{"n_head": 3, "n_kv_head": 3, "head_dim": 128, "vocab_size": 8192, "activation": "geglu", "norm_eps": 1e-06, "positions": "rope", "bias": "none", "parallel_block": false, "init_std_o": 0.0, "lr": 0.0014, "lr_mult_o": 2.0, "beta1": 0.9, "decay_fraction": 0.828, "dataset": "wikipedia_en"}
MLP neurons of a small language model. Each row is named by its layer, matrix (gate and up: input weights; down: output weights) and neuron, and shows model dimensions 192-383. Each number is 500 + 40 x the weight over its row's rms, rounded and kept within 0 to 999. Numbers have three digits each. A neuron's up and down rows have the sign that makes its largest values positive.
After each neuron's rows, "fires before" lists the tokens most often just after its 100 highest values on Wikipedia text that the model never trained on. A number after a token or word is its count.

L21.gate578:564513453625562475580480468513538553439550467469472524562490496505493528498458532434521489554544578480551433441517526541473496485503512528462522518518469517470543461470504445532605536509531550529524519488530478471546517511407451522536515494570528451496473529512406449504487492544440494517491457565525498489476489478557602512485522511518481443475476460481450469564556535483529548534483548519482566464477535532468451543537492484421495560484458460501461496507502571480485517530523480530442543406468577580475494538493466541447489442560560461515501532548492536546438440493484526458
L21.up578:470473476518485524459529517531545513503490527549545389490449501526499489477456474473430533552512503520506481443535445468558608486518541537486567567551496571517507467453517488467500532463462543503441552497507566456588486526460481453492463491495424522519488500560524572505446453512498512546433494520546494534515485543545500492478483496502468523531496541468446495548504473590526500522541522463461451514452538443478510474474490518480555463478564479454491460544559503535494563534468436411453480439520512531512483462492440552543513533465460479461461484509520484511553493562483477500
L21.down578:454508420490560504536535490518477507478545428564505518496499517591491502519555525460510467543555472501506435499516495505513473465459512507532501569475491565483542481486521444559484508456548549490492541479519523553529483497400460481473507533532486449539517525544466540432567526483489501406487473448497488488480480461515560533457531460468535398506490531517442481548481534204528555468551504546478519488554530468533531498490427423526550531551462517500511465449539493443488477485498467538503491549459483532490426539437524485445523441514543463527513419526525533486473498477534456516
fires before: "-" 80, "°" 10, "\n" 4

L21.gate381:520460485531531489604524471475485493454537508485539522451488492510452473552505540495494576482496435568478468527440524622468464469450507406523463451465541532569470550473505433432496479505462511486478484523429545472513464486440480481502536503455521475530441484551570514520496513501450481415431569510522457546460467448519496465468464509538520521552503505462471523571542464536575511421480545441474429492522442460499537542531550411561507505622433536517447521476502561465530471476485427523472558499451497409488444574511438524509517451458500491520495582464469510474486489473546475438
L21.up381:493487485478557494542459449576411452499552494471500434452449515498449546550502499462499524542475435544411407405488558486492453460426497444535550490458508540491538544516541541459489491482482433555451534473464500464495427525482520557576519473434518520492470506476545551442479531506529484479434480557493482386484476556499440446483466473615463469523523497516459444553512497570534468502460472521440442546541417501527440562475482474552558469477507513531521533499497494451528453456564500546511532498536540424428436457432451526480460422479520502523467467539558492465497524466501513470
L21.down381:473483514484464568464558516476563504499530544530506520481437523427475497560527520475532492480490547500511522476539573522560497550531519518436514498490473485447507485468419502480542503491488474414513522464548495503488586564488482552435506539469506511455519450512547443515436438489392535463510506492501509532493517469477535537485517551542507452458479475478488443523444486538505508493493535406515470500517557439537600504545577612469495493530520522563447521496524576462431571537569525513492478487502476516547472445431529424531474580480491472423497502473489518477487474533515446488
fires before: "\n" 36, " in" 15, "." 5, " on" 5

L17.gate489:475510519467508534477506501527495473480500462520463447500528491552487436496480494561507528478448454482508440513544484511506591454443433497461457494450552469459465554456574514614474489474469522476531529474489493514510542541594430411499472514581459526477542517525470518525529448488578473498497480508533478506490546562476471513526534434574478500510507548511494534491479522559472485501477575581493499530549458475562559494535524570520463563519475399481534483520465567534448458476482477504478555500515528468478405503462408512391482521468514453569465500534483500505560558461503457498
L17.up489:509439537474501474464461573506544486577487492531486469460434534429519493549473527498549578525487474524444519506500466498477539465507465505567446455531486495468510577447484449492518518431550482477547492542508517510511449449478563498446430486538416474475472420419417496458571472469543497467537503524498540512394534505451489435537522470455516520501466578439547540493475468544517479441462503516510538551484538520516491547501522525567499477477467412500526485479453501472514497511550557461451492490527503505435448507447457509492461490496436510559496420492453465427627450443455559462
L17.down489:489510532442595476463488533460528465492502527484510502512497498569496480534485478564449563472457452508554478522515521497579514471433506578495539482573458501426470485555521582504423436537548433566561486571467459415491612525456468490521572461518554445586464423541492525526544601545541425491457482546466457519472538505509537536541534466477495481483446483476488410503456558571450438506517568469492581491466518393482476472445543517479455533513469493554500531510534518467482470558509539472460529445475447458457501529500453454510529490512496453520488496488509521591433508425489577522
fires before: " |" 38, "." 13

L9.gate450:560493519446466479542503445488557462511471455511444520547443520515440527431518458485494552515508615524459451443489565571516530479518505538431491469529504477497500458531510456537525558495532589544514547558471540494451479445454533539513546540486496502484477471456499557453516535522524473549491476559447498525433537529524480545508512548512489464449557479464492463546583511493461402530487483501440486503537525522439544506532516472420499504506598461448532488460527557473468496470444440499525555443481476449477515477434523468478502324456531474487489490488474536508558499538501540533
L9.up450:513518581479454501550538524464506516509474530539504391540446465519501483498522392526496458466442486496529521512472515553462543519449497481572463482520531496521444508495545457482520535491488524484455569482471480434475461436564497443545452493457480522488532493511545556381495488621449507473479491519420519440372519526472491499533508491494457501563491440474445486476516530436499477511529542498527514536568575428544485504455511494499507437529538483544437461532524539454510573478532412510467482493520451504510452546438442536552508500541560569493544466453457513470498498499544533426
L9.down450:522481582456557475555563446529484544452495500497507566522564499513440572559563523443468547562471514480496521551561461528462449584473519460450511523506584556547464423519503529533455467525576488465500431570451535586545499507484502436524476489557458529468473529477518533544535533501549557531476513471609506451480504490518481553446489501448481463422500586513497577522504500411542440504529521498528450492454492532480500509494545480452523553507475536486522548377530481479459545494516615465527414469452475469498553446536517498527461504491531478469557477480510494515482465492499495508
fires before: "\n" 99

L18.gate226:558545482575470510524572411454526463526551517519475507492504488480471553465453501443483542475503379619487537496462437561466509464472393463502462537564547467463532446519510467591484439516549518486470454484515512549515468445546493404545545480559504480458487604469559505513569520498459563540456569468538393487547482486463452499482529533495478516393606502538486515507471506576475469587496506487512467533487469497473502530489473479486495512479507476462468529458539525516477541485454505480530499510464495455500508456514464512490536453565485465564548447469489500493478521479512446481
L18.up226:421525478449545558504477426449491530537529448579442506552568507474474450553475557486504495499484472551511539501517424535500437579452520492569521447540439455557502497558458460512449459475523478481498437455538550583586441512520495471564492498418570555499481465505494511527505555454601392490468542508457505453491492535548511550441470461554561493482418490511501510510470504406501451445552514531520498470504429527501488528510487531514519443547477480487544475455483491479540561492521459565470445447489511472503486621491480481546494471507505507513480478511541497474468493482565515487
L18.down226:612518504498504475544506419436500433527516513511463477552545516443490511465520497477458591532475480526501580484490510522481477500492428503472509537538596454436461365514520508519500502479541486504495494434579520540547567444487501470522541515589535428386530611451499516501546520484502610507548597511515452541508510524464436440511543475450431498434569527494580503470504496440537433541497483431544473488499461493441449529554474495482458546465513552513504573423522480454486492536476497480535523556528435449498482483540474468468479470530464508516543494491538507550529450471558510549
fires before: " The" 22, "\n" 18, " This" 6, " They" 4

L21.gate421:477530559413584534470498492517524534549470471500472495541598470470468487527476448523526459544548520456391540544558496533484452438528481511468450538555462466482554546489510495427581429487563477446508463480476565442461543553533492495468485501495516521538544497488532524468503524520569522537499524544508493489504519403544484510530460564431526560441543493519445552433566515485508470490514536422450490545510514538503549534519484601490430532540494488558551561498530485500466470445494493465473472490445521514489501621440387547495465411535560445520479480539412546497469484518427452491
L21.up421:532448524561596455453506503503529541418547528557484454558513453469528482516487485510527482528525541479483507527451470512494476503492537572476514438439431529491484538479456522573442469498494461514498512420506545452551525491477519444444452460439562542521445524498503435469450465547573490574517551552473515507533458497451527537466477565555519532495507504512454489409504443440475503590457454586549502493483484510559464466542509498444456467531472561596505480452481451480497519469567534521481507568536508520578482517502455498425509399576502490561480472474508534500514506559440498537
L21.down421:431393473483514481494510478468519539561501579512504503490465571569570560530553504495530544539518638526516461522512563474506545538563511494402412455512507430550497493535473489496536556515541465522490563420491515487542479480507460543483544478488526527463492486546580524501557489464545519480503459515516482549505464450492516515533474576487534471557493479519565533567564491492593512498548497464537500455531513511431525488539469552530573507475565524463437492411510545503526452467513471480574517522543574524439524511542493422463470510453596450498537475567494524506444484514500450496
fires before: " |" 77, "\n" 7, "%" 5

L7.gate648:488543548421477459528492521480571525396482462456530555538496539396586471521503416411518481475497506498535486511441472531481597497527508466450522497503481580553451492498496500502511513502481468506471520522565493594552494514445498491534477495486502486437517451486536498502422462468473510497564465497501535496440487551461484555459548516464480474394548482509507547551489582501463521469550446476528497482464556489502524462475515514512478505452567462499482484535539514503406505477579445479554464511501419514507525449408475527499502522564584466554541496541441532496538485527539480467
L7.up648:540506488492436554502524503491476532526555550530479552498503484433488514475484492496508528504427461549481462520485439540438497441502514466608498557445457516536595546498542420466515559453562509552536505483468513505485572547519545487517515552540542511457515523515469533496484501536495460573506440441422444390485351506487470534499528510417540502466540472504495463468555421555550535547520463507521524488474480507487589492545540494483545590437503517544502491477583559512471476504458550467524514513478457465493566526455500512477495503493499519490478570489457525447533486525508491492
L7.down648:499487528480492395549499539529554515471476499478531473562425499496509519461523553525541467458483474486451457483531489486474474495434476400442476508436568524550382523491525532476485558445550533449492517533461543544513494430452507465585433458442483500510489494436530531520476449490491444459525501496575440535481491515500482458536512499545498469441475486516491580527464489362491537447502505481490460531418543468515470436563531497452525540562555461570453445466508522408456507480571515508581528488450409435481520478547489470480498527564547451553534444532514449518493467518494429448
fires before: "\n" 100

L4.gate60:512569463514533423493503468493579448450490409507465503555496524530473492510470495513550468534550527506496412501536483501482560496533525464457529520499496492515533463428597455529541553467477599471447484516401588524536538466490469505476479499464515476501449488457493476519558494476490543505530541513484449445452476493502508501483447558512538502588535471482410474518558466496499549593506507417430417541468491447515560577526490510518466532533470452463514475516536508473514553534504515465525512451521541525493541524468546494474443437482489548490535454532481459438483510492563538430
L4.up60:524593458498555496531509483488438397581441452527515496518508476551444465478483485508521485471519484466488504383528469464498512492504508517506475586536441529444537477465585497497506507464524483518434494542469561489520519511504458476544548532478465525501507530457539457543483553528508521456529526451536414460492472490545498536542530532409507480556525526459445545462518544510416488573484463471464534531504473474500531506532475482491415502441502454455499550539529470487502545433447507510513586507535527488516455556549496570432435413494499563544512433498473462512453496456511497449
L4.down60:551575536527523441463498531497382536541423522577465533570501570510512485486442473542478501449475522499481483505507504463459507524427505584517466514489504474454534515437503476430568556533534496506520488437467501476546509526469502499542478494529494511546558505542508407574452538535485520432531466462488510508505521531455558549574459489505514532507478480408552476542467651503490547518513483430469508493516510545484386481549504510450500456417513463460514480504496519579435516528463463387511513521498498451508429549539549535402554478480564478530498439546506420497450573438486467481
fires before: "5" 14, "2" 11, "3" 9, "1" 8, "4" 8, "6" 6

L18.gate36:503543486491493455428517455498440503488445499455437529496478519422531525480475474562519544419536490478513541528487513550455548462481532517519448440499536457488467517535508481499448509562552490445512438497497420498553438556468490559491519445492547488501474530499443562543487470477474522558524485465468541513443514506466445465507529542490474534470509500502453520488550505543467526587465527484482489497500521530458485510413494468481477544524511520428536533526511503481513441490569457510535405567513674509583480539488547520519523484501500495479465532507431504493419473497530498531
L18.up36:416526511507516553436542512434461498460459514530457558510539529483546466522589563529556491488490503509537496518470467384469517495503509492515488501530537498530453482483468561520528564524622554425502427419470510495522538511433568550500445421471430480519403528521526470462519474521519530540445511481520467514479422463472470460491539533492493519492469511455486462447547479518493529547491512425543483537452512549483446451428508537449425515524395547503497487493511488419458495556537487526527449582398588455528536492542501515544522444580505510402429473574454473458436468495514463540
L18.down36:522424581576500502513482514520454550521481493511437397494405445507483476482544500554457510627456430486508525525488513468489565495490562503509502519494548600560498553508544469449530492520508472502489488398458546504527471464405559477468464394499457430533535558524471460559555496565508555533553443430555471478466458472494498497582507566499525483511449466553514507478517495475526476509533517470511506504501431482466459571531557454467531489542496460426560511529517458488512454509528522531540495510451587432527510535529525541494446478517482494484408477429495463525499528511471523509
fires before: "ion" 19, "ed" 17, "e" 8, "ely" 7, "ure" 7, "ions" 5

L16.gate107:476511475493472541445457546503507488503535484541521581545533465457485445517541516511479518523466501489449571498504539462475448542529548477481519596456470535483457557616478530497472486498532477535510474435411513513499525454511425521516523495503558470503458556466498488453484538526499531428478476472488483528542526415496450409463505475474469452535502483504483497488443505540592560537555462484512593523501510447470457493513586524519488526416487472516508525528427533444567535525497513442521541487505551522438588466449489500480519447522496466487512505524471433479544472559475519522
L16.up107:492462562497489562503469487421541483531510464512514555497515461424427458521613538525511426453437451443492609493482477463515475516504465511519520515550495517446476485511562456467493490481497540457537557509539447499472487495529469541502460439502518509538482535539558519476457488544517485468503470500536466507476482454429561500461492488511531529508485431476506521498450509473507488457483516504469542545429467456449499461525511489555507548514505460569577519530439519429480490537527543476487449568442480459504538389536579592490498530481514435462481482504484478466469493558505477500
L16.down107:497522506577482503481545447495582526479544490478499608506504572544531474537523544519512450518476428474575501462457496509482499537488580512395491515472495553501403531472491519475499482453501524499530497457545512547496538480521486431521451487508519527476521480455530527515410558590534571509475527486504493588492507505467543588531480502467491527467507464503417584477441396504451477406493578554478524542507530500519548464494483489461499458480545527462510550484489452492510442545480491474452529434462533474470602532532526523559507463533456474487503543541417456492489463484566537530
fires before: " to" 60, "." 7, " of" 5

L7.gate72:533581484544498565516483476484440486500520526548471472489477467482515508449502456546464551588572578473462466464517508550505453450529477519504520492566455580533432521520512486488523555479501586467492463491544481471540472546484484491498492492602500559491463543475495472450448510570446560504427564532539521489467516506462540520466424556535529449538439430505535452499520435463549493508467501482548536536538538500555541497495459496548519480466482440435491473491550518428504567542547475591550419551476491505501550493450413493545514493438525538543495513535492434555536406473500443523
L7.up72:506414426574552519528461584498441470405528406445461579444521441464515537509471493484522579557579523501518552459475491557533544439478569496443487599474504535489470449473470469473572569514428609480493498486554558466517484509452571515399457527484471473475504545464520506518536498444492435585475478482508552445460508461547480525449511524501429510468546524462482444492497492493474500509537437510459565459526513510484453436541515529567523582548465470514447445503512550501518478536533441538463540524477452475478496545486485497545473484514461555516456492497516505473454517438505481532
L7.down72:529562475527532508470514517555478519490453508493507491420463533594502531537564558552497503484452561500513517435539484479502469467480493451509521495507478578457504427470441495525520567491420495516523493442513553500494565485484493438509527489512552523511446473489478456521486496479428497500498477543566498487493546427533522526521540516530522416559547541502546496544424515284453507545502520468591495510515433502501558477451515474468535458516489491515458539528522569476423464513535509566504518472455489497547468409457492484474490405550600422535464463504513514535501510433480535515
fires before: "-" 40, "\n" 19, "|" 12, "R" 4

L18.gate331:563529489531541483522506516495460483508581426487522485470446409480545486509557453477504446492454495442498529484492497511484527513537562433530517510500484487487458493478429555455484530520492480509457559449546529479456515494547501518519453418502563506421450500476485581462482548537485535461467547514597431479474583499511571503489454444399523473545555505538525607452491465553485445512501514473492528453526471450472478491488520478503510532489463459530564511520494483499537458439505562497430463509496548531533462418552510440566553499476589503484501494601518526455422435522435424484
L18.up331:472518498532550489504470522486535522409466452567524499549534531468536553469550498513420496436506463501445461494549554547511475451560518491502465524496547472540515501521497541484482566486539502500498568435473453492566497553463535521553535489623533533449493394479497491494398506496500514522446447475482442462475519431503490437438474527467527435520638483514398523557537496495573507496512479506506498502521496540428477531532549460485439494467434483517496482486596509451496514481528477481528485482472483441500466443464476502425411496534469455459513501617473439493449521543497490495
L18.down331:506456536478457539491485508473515521532548425520417490435423495406502461470493570490495534484457499482456532535494455421464467499510457458523523519396476480532522526494564462557516476507425513480534462433461471446538583484481387452556439485524455484511469497515487497511526504521462488508501518526525511540526533459513582474507494492475521495428439489491504536455498495427464472509509515456510500462531500446562487533476395518465498457533517506534454491536507453613526517533561477486505532383473557482588505510452618437475421516477506503522479534480477494475469493562507472486
fires before: " of" 33, " in" 9, " for" 9, "." 6, " was" 4

L17.gate248:482484534486521495506614512565476479499507507537381531447485457586505574462548497493544571500472470511444513510476497488466541409492505551514407456497526508475476507476547458530497494544465556509497495630548564505537467483571507464520528515524515518517519519500439490519562552497541581534455396459399454507501529515549506562497448464520460478441463490462484498534501501578477440408479514540496399451503550542502534518485544467548569543453514451499481470555539547507529550569508510487518517554480470504504429559464486527473529460462503479599490499547470454440494451476535546429
L17.up248:525523473501499525514474535537524480468525532561543473513587482581502529495447457425473565481532485512419508437559492516519554508456463556502518461532475508516486476486421537528520488488470519462539529428500568495448470540523536406491506587516405526535510419449486502537519467513465488473428466525496507583497559563450452430472518510485484483523426522486540480451527520548461476547494408472463434472493473523541511509483479505523545486510530494460459542481464491512527452496465500437503438444517553465556451535535521450540489454453416529525534532540496442605487499479528474504
L17.down248:425499527502580554451504505497502567525515558404558490565491498533533518499550548521501483490483466498554473548441403467495499447516535471474482460496480517489497462532514489454537506476570447415481510515568458483499461585510505488528471558555470517532555459552543542500539543561555412469476463402462500506472421452483509442489537507472556520489441556499528575584510520615493460464562495491532555488514459503493501484527462533502528463453518507555464469458556516460500422563525491426477522503508527518445451463528498449492478567443498448472506467495488482506505421487456460481
fires before: " |" 38, ";" 15, ")," 4, ")" 4, "." 4

L18.gate40:473503545435543468440539432502465499468531518482446432485528507528538449510539441408523540529527511535491551541505506537460486437429484424516411626532555566488592470497477508496459477531500573566452511566529525536509520512498455518462549505508519448584493486474467503477512501477495459454544497555453423406460540441582564484466490485470554481547500533481506481477498499491550506480554478518482527444566485498521500547532481514531598538517531480542501578543542523488498454517507468460554540429474515535499513515481486496421502437533537400493534590553455527555537481529441495464
L18.up40:485483501480540504502490445546491530410483517493518483464507545487512483444515452467473515518553501488450521508508509571535512391521488559485475545534510506460546469465480537468490517483520537468432517537438515479493505538515404479504492444503512446520523492507502449495554487514465525463474480553475489469474518503508548557459482459446479499495573540519447487488502529482527519464531549567464515501519561452537476627587486468452574547525492514392539515530500516489513503493428467467580551441520487552510519458506532496408570359523573450508483588535442494571519448493448476502
L18.down40:543500413510544453534474446444502498469471547520471503550499438524464475486524577560539505549506517467518526460501416476531522530481468443461532478514520544488492457501485475566559565464468544491544505512512533430562462462419467445505435434484522541524447484510532499548473507549571515498436547511546520481494553433523504526472538529515484498464601528489474514529482523239468542499537525505498533548546539532493483445508468517450483556495520520451505471512489499483492445448499458501567521536524524600513495499533460506538587500516505457547446508480555515474524480434589428464
fires before: "-" 51, "\n" 31

L21.gate638:506522456542532464509579516436469533511520480441485566486576451571486522531509437470452472484424528535528482512492453479497535557500498510593484528524481442559428521548452525559480466506576403533448546467447495483516478597498553466440413483534476495528504494495574565519476513520491467469527431492458535446484493473547529416475515578504551458535523494526407509528453555493432532479506552510541478546458456531440423555454517481523510474466531402512525481521466484418497467523486492454469457471495513498445538536477513527539518387476453441382531543533584436542402522506452477491
L21.up638:519548497482460481492524468455473541535435470466514492477462504518491493482456538482486500477529481489499559489555487512547524533513529429496549516483567526505529464539526396497420526515526570517482503464415509519539526505574488577637459463550474479485469475463524496424541482498537502484518480444512546539461480529469455516523541508519457495518471500517478548490534488469482514482563553520537446509551520493529451512521518497467482492495473440486529458455535476474479430519495504588524558461507524472512511541537516529576432551522543593382468457445474465457460488453522452495
L21.down638:569450520471489457503483497521458516535532499554431516480468566496504511470531470550487460524521556545552526507444514506474527512539569549456501530420461535548515525468495540487553490547489568520520531577481551472572515544446560580435530491502462484497558530590538524561520508537487574541494484500519515468469496500547497475521514490516491460520611553435513431454422530404466488544441538495484503575431479418494500512493495480506475530541528583587459499512461487546536559557567514523535524462494493509491492441507500525513527475542446500578535478517504524505427569485482432537
fires before: "ed" 22, "ion" 17, "ing" 6, " the" 6, "ions" 5, " to" 5

L21.gate442:550511486554469548458500505453548472545513381492526463502460470527583439472504538481500463433506505551475481502467368543457474468456500531520454495522579453484516452454425488435490536506499483500450477562408474517533473529508513498522495529488484534480498468465503476490489515570385400535442557446521549446524525479441478451466445414497431525501387518457517461483514484642533529533479471444539513469511523499511500418524484490470490542472518484517492539505503527525474538504417505452436438497475539429567480476530487419487520397472517535496555513538501482502495535492541483452
L21.up442:468472462531477522548526469509514423479554427526507548560519570530482431549523497500498476548458473539485493546483605486468488497452467538545457525428521469483539514493457501460496486397454457457418570528508533518480523450534488434478527473443474541470492449568547555504490462506512537520433552495509560528481489513517476486474477521501475468528521463484528538491501552588519533497473400541572555466501513475551443491518495504536426520478555532536517557451474535483454550520516536495501436530447485494571517439483534462532436450541523453581567557492443526566529399501458463537
L21.down442:553430495434518516503593557525552442500499440587511470503467489453536558488530498475459470462527430530531476441508529526457415570502542563452538499483452457540546500519482554468490585451524544569556450469498540465481511494477469527467549473453528503437479469491527531542419465456417547507504472467482517508548529479576486529480504533507462519541500532534562502451553503472462443559420541494513516452482491480552507521534478490530486552481526510424468527556507433514513501472430489409485481510531506475524496421514488518521505546515532477513393481426528543495459453528486476461
fires before: "." 21, "\n" 11, ")" 10, " m" 8, " in" 7, " ft" 5

L13.gate524:487455447537480516538457436476604565463518509505463517525493567515454518520514503522530554439521431519551532488543516534425506413462443518428440500529553606440477574532487472530529465484494506483439511523517486523523521546482469517435476533479512471466452518526454544435510490499527531530514495586501487492447532510494415557522496500423545517480462594430514415491471466489478518452472555454481458471545511565473514498540517499544539465578481496534495547515486548509545499525486477566516518487485501447454619470417556440458551459550520471555596502488426472528521446434455539441
L13.up524:489433541512479475502512459521581509515495482511516538511435597528545522549506415514510563469458441522412510540458459498482478501453431447550484499567552494461507541501532481526491413432521495472504467471474488521522476587528464497530512526477524463516450471463505444543496489506482543501555501529482568534415494454471493506424522503431489458498438495497516516462524518564497488536505509484497519431494510535517421428503530493473487483561440382533482498452458578491570477476509468477454507442423518518456546444411512472466516435471530490451527455473463501444457508454400528461
L13.down524:465479532570497560571492517473418455515487509515509515501484436476545521521484502423504500528505471506447478535474448536518462550524538486543539498470502455545461417496512527430506483454501540535456521452516542571537469464505481425419499440468476466482462490462499498523477588540522489542490585516513422427485455494531455552432509523561466476473516462529488552461511503368503489523503467460509560513520591423491448450532480495452565532472592570517523532443495497524537437456442500523496474521551502479568569523449506516517519500518493421510519481595632441513531509534515481494
fires before: "\n" 79, " Directed" 4

L4.gate416:529505581521491531448439453534532552576480440569494521497569559544527473571543458509504497521546523476473466519494526415501491502464542489498484484477517514467472530471427475580540478476485518505514508510490478496499551472451589544586536499528542468479473526519514461473488463452453522553545510517458490528534500418431460476542552491464614506528611447567480491477522486528564516564398439449497529498493472496452556505548525482516493548496518508483465555492437483591549553522558603552524474503512491440534501476501562510578509555559541509519460478569496465477492491527478470466
L4.up416:518513425462555487449543491498508526483440465470484548499504545546530527526525556502549485427480542474463458457485481522485553524545523492444442511489496497534496383525488456529515502486533477471441524510559523524445527490498471560478498419533412460536505486474463460532464467418507575450466535428499500473524537561553485512469538509458488378480488511556496538506526525428507514596490448577502607554478482470523616525489490498495421482494383486459522484529548457525503490499470544524536488472566466477523516507489470494473466458539468474502465451500517444422489541511594474449
L4.down416:496483501494513550504455439496543554465468449586506493527495555524543483504482515500510496463461483433488460494525556421502498515539535515507506458415469479514538504465479471504512480482515540550424529513499434481460520463547483567508524477547554516559478599462500520501480531460473537525579532443421485541533499510426510494564485496551587478510539431518565480475507449540571543581507530505511562542451492548494581440403427520489476503507483506549534562470453510563491431523478547562468434511517505425532535466548546542545462573451518585545557539515483473516463501457471455444
fires before: " were" 15, " are" 10, " is" 9, "1" 9, "5" 6, "3" 6

L16.gate745:601451510473535581463456501471462522492462528559526460457434461523452607493504515496480538576563482451448418513462502553538503541608435480427454496512452512531474494440496453534487520505477543487558538552456556512522514449482387478449530550503534471455442470511453554473493530515488379546455462541578420521472500485506490475512542559501470546479473509508462519475480480493504450488502543480498447539583471511499464565516433439493521505483503439577464513516490505518494505526453452476551550578448482494494550494575479553506507397517512465609499519551580563547534461407574492509
L16.up745:502577524480470516524473531478514474533491477531450511523533468501449553469507515463477474518381582472512432534566513492511541475481490495510486480545567486560461554479442414460440514611471531433498496470494490513513452516501577431480472521488533562507512496484454446493470479503486481497508521501564503496485479480415482546425490517491503499481551527490534452493435486648522526462545521497499477540481557520568495491444600503519485507529520467554560492459482555479490412514533579504490469505475450490512481431579471503511425484476566496567489536457508572524495486526469508514
L16.down745:562522464471549521455461488475524467551533487523521499448499519504451523498479479507479517548501484441600512607530435460572407524500445535546480496516499512456528589444561492565488581461559511540520420492467514509524524512483511528493543489579517440518548549504475461472451544531491520524509453492527544507488507459492528480500534380499511490434507516482488454559518551463511535473502573456492563449481463434542492555525524456429501503495496438536536490509523523474531440462498432493473530440488528525455502461490457573476529505550477486499494503521484558532517491472541503495
fires before: "-" 32, "\n" 31, " (" 8, " |" 6, "|" 6

L7.gate57:586588459464484512486531514544497475468480461523520554484594446444430404514465521476497493437510511442457484523565446464518475436520509410539556517560551500476511449503406545572559519507512492536471459487457514489482508479504509531513589520403505472483526445413490519497571463515508513492484520463445508514491494459578519435543535533517463495460574514456490415546465451468531541502486524449476533526518563423483480468525476524460442629552530485499476517569533588488479532498412561488489470468488496519555448534428492444499442543510451480487515523477417487457398475521454501453
L7.up57:514484526508438512490428451536522500529461521544526565466443497412483478546465505501533475531474508468521431580555470566509448496462556481526574537514458450471562501460511538486556497544474513513494483484524455522431469485507484523514562561395514461491536425432487443468535442523503539436542488526479536506516519496549460432506452420512541414428498477455481439538492454417478542534569482470554540494477506475537518455462511494543431524525576485491560415580583496454470478502471459501468484472487506474507527451505471513504501534493498508464443441488501524475421549521492465502
L7.down57:481458496544487544462507499472506510506517520506494460492563502482566585562547538411461463525468531531474528570530517514519532537517528507385456547468463508478475522502614456511487521524466501531464552532531508557576518509444524467489475455517489595482486514553501519557438532528544534478488440540504467499520513556449443565555459578532544553532550522546441589468573485506513413518527518534422458479527487499462513515494544542468543486478527585529511455457550441538486510402531551451494457503508443431437475454515461472549448531490529482576452445527495473494482508466567515494
fires before: " |" 31, " to" 21, "\n" 13, "." 4

L19.gate460:531559524507490578486512484533453484500502407456480432550432547539512461519552513432464502503542421500511511588470536482559517468510462537479573585496484487527499485497495522398498485494443563461473570625470510530538525518557557468486514528500558476559524503524472460498461539580474558484477532487466430464519469530477422511489490553596445491529495507561540469531569481563517563492483519446429468435550460446489539526477464526400501499480519436472519552507418460505481526488586530545437485436487483441536523471467472487444523487517520474509436447543526527449466496468473437511
L19.up460:490508508488555579528473555507511510531576523429450457458504527499486556545504502503479519463526518511509494543474471550441556511536506491517526540517505372531486477514471437514527494495442494595445478523546469538537477476511550520485574583383599540486534500500490535436553490462435554456488519448504427463498532497501527445514461479525492421550462446544474498477488505490544453530537498500438487568531478451518509503484453483482524477520489459427517473532485519508580546473538473513539510490536494506477457509563552423466520467437490491542535492564485495553505606381570457460
L19.down460:612496610508487522510464498497489451465506478477501380457503538492496464541480518474529488447429523565597518439493476529561477460591532502503491442479472542445423491505400420529497436516511527496547540447456488571501486508476490571504480470539433507491452406475556481522548469505465494483486411483556445535515452516495495510422494534486513449505465548557488469557454503470475517530536499415469485467546466498552466553476565492519547489582557557544494517516510471522493468544504459534493491491484492487465548486488500504523491523448465469470427496461494544505531569504502419421
fires before: ":" 39, " in" 12, "\n" 6, " (" 5, "″" 4

L2.gate346:540505480587524509462521445517544482455548502490443573579546457509517469502473498500447421407548524515470454557495461457500501472461570555489474540516461520469485517442454472539536525463531481509502514472492467568455565460463557509519580545547427518547554531500566517467563506526489477513474526553541550561468543491534520497522504567517456565494503490462547460497481487587521561537516489481473457492471497505488407416527513452465525484502520487552490542564475463544469479517497579488495527517550503462562539455503529560432502482573421559489516456558453557492452488498569570576
L2.up346:505576472496545512461565460551531561462488506480462572476533460515555459536476477463495464448533491536459391527486506444508400437468551527476478523511485570459452499489365459527551494503482461547549518473437545500473540502535580453428547536459504582501554496451484476533505489472530507455497558524509517553502522573531444461505502530565507564497456467492549477526453402522469526553479520528496492538504481554487485438450514463480459468505463505601483567522495540463515500532465553541435495479558494436560562469477497538419522514590482537468558491534478546496516473528549551483
L2.down346:475500561533500468453453537401528482533532513509530528516541477547511508462438472541430535504516485514516542482499448468545444494593447533505532507453548508494540584504527523526478522543516491508520503537490543534527484463460510477529421561511556475497510569522588514531513551527502481493497431498506489424532514490431532493466488551530404532477554550531423509446546523462502453493436408463482493480488558492504534516478522479451551513547522500449410560492521465497522536508546518404557505516491466491465458603526458496534565530471511451544472497419527461492447534541497477512
fires before: " |" 30, "," 13, ";" 12, "." 10, "–" 6, ":" 5